From a checkpoint of a small transformer trained on Wikipedia.
Size: 7 heads of 64, vocabulary 2545, 31.3M parameters.
MLP neurons of a small language model. Each row is named by its layer, matrix (up: input weights; down: output weights) and neuron, and shows model dimensions 298-425. Each number is 500 + 40 x the weight over its row's rms, rounded and kept within 0 to 999. Numbers have three digits each.
A block is one neuron, or neurons of one layer that tend to fire together. After each block is what it responds to, as a language model described it from the Wikipedia text at the highest values.

L7.up584:510503453474498411473496532477504458475503504492530517427526476584509499439491494495500561494437524550485474463467541551508463579479485457516561504540510509570498494488529450512523509483504536535552493560559471481490495509534444556532579560552484456501499464533517482516519490466520501525488481523456478530555494413495516472527544488492518441517469451529464498468466510511557436597483
L7.down584:487454502436495491523565482508480532547552548513482571477489543541516476520513550600448488510603482460558478485552497483484491553421534554498533533483465473457479509509457467502460528462564579403488490590522576460499518467412430522472487542520478486499533455475457500473528438468480454532471463491531502458498559538544480532545431477518449576535475527542508524481418516469508563441510
L7.up1145:438553514521609491481556457533515510410470534491493537465544430526543632501447536528493577448526486491545555536425527565536463495498489513565542456505515469488496495482436509500550512487506396477569498452464519458494475459521502504491535570512453519507476491544459377510569538460413422487531403480529499482534464443502427563499519512480524486525486505497495580503498484456533507539554
L7.down1145:509554465411458497504484465486520533512525560567516446407447471452464481469469490541505481533450505448568471497524505378548474521488499467517410494479498458488474561497442458510461468482534464492577513520570431505541520513558517522540535522532530468449561526445427513523568499514484508502486408546517454461503491530484402501479502457494440499495460510513575490484503543454520473470520
L7.up1509:484467440497450545532487568477510503384518543490477505483498468527522502516518454580517517529502447426512532453475580549430476460434509461467506509541475561513547526497506517546489509508500551541501469489481456443490503505489493448537500541501510505541519435495499432515497482443518502569506536552479531508483492439488465507545526526441490530489488502576550520440488521530519520470500
L7.down1509:452538509511485506556559536514484464494389514444450585404494516563501432471434475583507520453440547492513432480466534502479535483469485535477479561523428515557552448505476491450493531386574440545514503543491466389548478577531475461509502548462426511518562514444526504520554475513446497483383545525494518429468523519488488474495508505432489486491513447506460552533519523508495433487517
L7.up1627:480528507510531495561532526495482587577538546525482520455521499565455554463465531510455503572469454506554461478485548586375476426554483504448479475541562501534510453513485420450571487516413522611518482522457474464506484477458469395488495541472490523487405476533484494524422467490552494493450463527505522490508493444537595576505510410480481471510561478468530519468416490460459522605440
L7.down1627:522457525520482463537474539462493573444529482456549510490446546491516479470462553479548450504506443550456491474480524429480475444468559398550516500556478485566459382442446410508535398475514483512452471497454492455505559577507507503516433534399534409485513478470546568408510541475481496557514522586485516452483454526480446440426554481512485528593454449456427539594498590495543519453537
Responds to: Final suffix pieces completing abstract nouns that head a noun phrase, often after "the" and before "of", such as import-ance, possib-ility, situ-ation.

L7.up139:496492498504499463478435509546535503484545484552534519559495475483442441521466450555474547500525421468510514488450491441448468472473529454439464472547529519523553437467532466487504468503574601580460476523517490431560527493569489576500526506477478455514481530422554530451497500529566467505490442535471482510437503426489493509514509495473571475465535454471544527467461521439463434479553
L7.down139:560492460528511504513474452455423491570565498501515463540474502519532496533571497464560447546471452471502525562538465478492507543482496491531490522496530500638470420525515504484431486523430476447460457495437452532533543514457483533500522510480451551552476505450455521478556528518450495437513489515466506461471583489524557421583582495542557561520493458470508506519502508548495522512507
L7.up159:575503438486469479471467482482565481534473540547487504572513521471509473514519457554407534478493444457474457388507529507453468473507575518502502474538568512568486513498454484503507502554556493497466486517472521558523565443460560550541459443460543534522560544446468502468444552465524469503551505431540492462486476467495522483562492498520476501493549491516442487479501486525496425531494
L7.down159:515424526505520427494489478454589499464500477533522503564484525465446549495468564552513451416481571464520487558487472526516503440566551505451490485474396533467536496449443523487435504497480511534468504519487516518524460526482462485390447506478458482490505481523478498506482442477519492460475445532554473527543492483442496543427472489483549551481517575465482569603496473527421490512443
L7.up1056:463481529421423484480524512454476443517481480528509435539509452511499512543517437525466526500549549470491507447474527565497505588525570516448547439458465508490491532434446453537500505502476532567557465457523545473546557475475522533531499513483485524479574535458506516462496489522569527471541482520559509584479465540399465495503475472467435451541504492455543484496527445561506434581533
L7.down1056:616425482479473529416537516529503431444489488454503573468494522488490571534515538591505527434530578516455526494540468509562482550465469505447482568516429482557489518484537507422479535513498492515510495489487540474499561539480555504538472528442491470537513533552534465503530511423486549498539481497488494503508560437518515501501457597515509519492479528502451473550506477567536534466426
L7.up1672:521459463528422471470498540542501470499487504481475453472530411540574475505576490492520468495503504516515512468548534467468494484565577493487523502444543544563509502410502497509465494535489519523516466415507464452480506498458526475439547506497503495489480506432513513491569514515507481513506557545542570479532500543498489464582487549461485518463466463492500440444479491446442501504481
L7.down1672:474516436535561490427517558521489462540467430486523467553448624527482487533473528417496429480515495492530522516504475493538501542477583550577457523437559483502431526492474527491429443520484453556509485465469515459491565460442480519518467513521532490463497576495544458501500439495478531414543526547553533479467550492481493419610529488477434472482546544467515453506584501523507565453453
Responds to: The first piece "p" or "P" of a word split into pieces, lowercase or capital, as in p|ut, p|ersuaded, P|enn, P|ress, P|os.

L9.up521:493579509480517449568542518411492551490448533541458502451485535522539507511447427517425518542536462497513525570492449477466528520473525502496544494548475475549543482490546427499438493471525527514424424523463472484475558509478464530503440542524527494534532503546465427584445492502518512583405554560498458483511504517536506469605528482421463523484501559490485454422447545442470506540505
L9.down521:489480532560498469545507462516468537525512476536512495419437519517421489474481485459523496506509548531480449510573506585564509571467491478412521522520460542415456447529424437460535492422446469478441515497483534450440565467410420468488479491446434483548505462509526549525528546512441477431517473534553512531499466521531400498474512465527483556487483423505490599454455516548539442456569
L9.up690:551510533556436447489527597485521514507478449516459485454581499492482537491490487536482494516456518435538516563432528484449459471533545512506509470500560517444456430556494474531517537466453489539522476541532566514511603480517487444522405441506466489531513517467462553501443625471530486510472558480491476463525480494552547488507542500420520573513482492465529522399456496579446502488500
L9.down690:568455475462547505505510519464571521514550506493515474489509469534486428552475534502511483553551482556435452554435451503526491502527504491496548464516505449509490409544503481487507508507454443531552507479468502516515574450542482522549520488437583437491449449511552535497426533468442461492488523528503509450506426525571554409466498524567430510449487477472533467456435406497591483448493
L9.up816:546525476480516512471424552453542549523551464449542460539517496518545513496473483502454473518545477520505530462476532533368483513490536463524468491499448442485527499488552496448541483547533530537515557439500459488481507549482488421499482562481494504545482482453462502511499459454523517547548503513463549526483521551556520464472512451522506474537528486480462503451497447501492516610508
L9.down816:508481491499473438528482545560418466511509502471492495467508489477462545592506586505488475543527497461493470512491515494464460491481429533455536469488508484508436484487430533496493416528402439505415473489538503513499523506484473526464567550506418443534457514500604546522468530508502417453442598465494530499490466541435513471472462394533528522523576529489421582414567557492475462557461
L9.up1783:550463463518497502482470479444531502487495491484487546469485484502481522467487571463547535498490499484463478543547436526526453511425545492551483496543523462506579497495501460521493490565469509500493434537473419502429536456488495520499506533448499563583495534470478465520504506510519519505440528474512551456543493410518475561489534534533498493588509500555477502476540447511584455471509
L9.down1783:493505500447465465456550482555492504462492429459538518499458468532487505589482468478467556527488498504517484490548494516501532501507491496435475474601524474534450476482464509497520495461516562556472492522500463407482505570503425478590473570568509460474458474491484458490454498532476458546532454532463452497421525450504521485518504508487464521476444459485519533467511509504430509535512
Responds to: Final word pieces that complete abstract nouns, usually after "the" and before "of", such as presumpt-ion, import-ance, independ-ence, util-ization.

L2.up890:467426519485543468469453475510465408535477563490494464532518508412524521535508545512474521546503474471488510450500549448497414451441498533480493463521471496495573470557470476480486569526529507488501530475519499492525508517483486460481519543516517582519474453569474520565467525411475437514461528483443443526500450434497545466500490531506558544469450536457461524535554498501500480528514
L2.down890:509483496529480493484606526531477479536496562541569503513487480499512451563497625475519501484499515531478541483464456535482465458452512499516551546529471403510503442495539537437569439517509503515529545477541498523494453495475456458484450502457465544525462516554487533433442475540514528475520552520490473448436550470479463464539511479481452492536542521489449546540503507491522487538398
Responds to: Second or later word pieces finishing a split word, often names (Mar-ion, L-ions, L-ourdes, Gr-ace) or suffixes like -ction, -ility; also help, rel.

L2.up319:442523536549493578503578526460516466500548460481435515521487473465437518511514454493516479518441499516505536525457512514568537463513473505476558471489589485466620552519481496463453521502479464537460477422503538537474476566505494468442480464481474534523551506566449483468512545529532537518506524512484573493541564458459541496470467540515590558499491503526522391548475571505549515496482
L2.down319:565509496506447488489486492442432472453526495522447433496477524524459486519473464496520449438501466548519482496473520474520465426538481484492523539567543468558546533561469469443544436455578574466479467519542527479485545504495513478528531519486558513579517561529498489578508442501471467484541511496491432494485475476542515459559447459476506501467481475450556487532489488493535434526443
Responds to: Mostly "of" after titles and institutions (Department of, Duke of, Professor of), "de" in Racing de Santander and as a first piece (degree, dealt), and second pieces after short onsets (cl-ose, Gl-oria, Cl-arissa).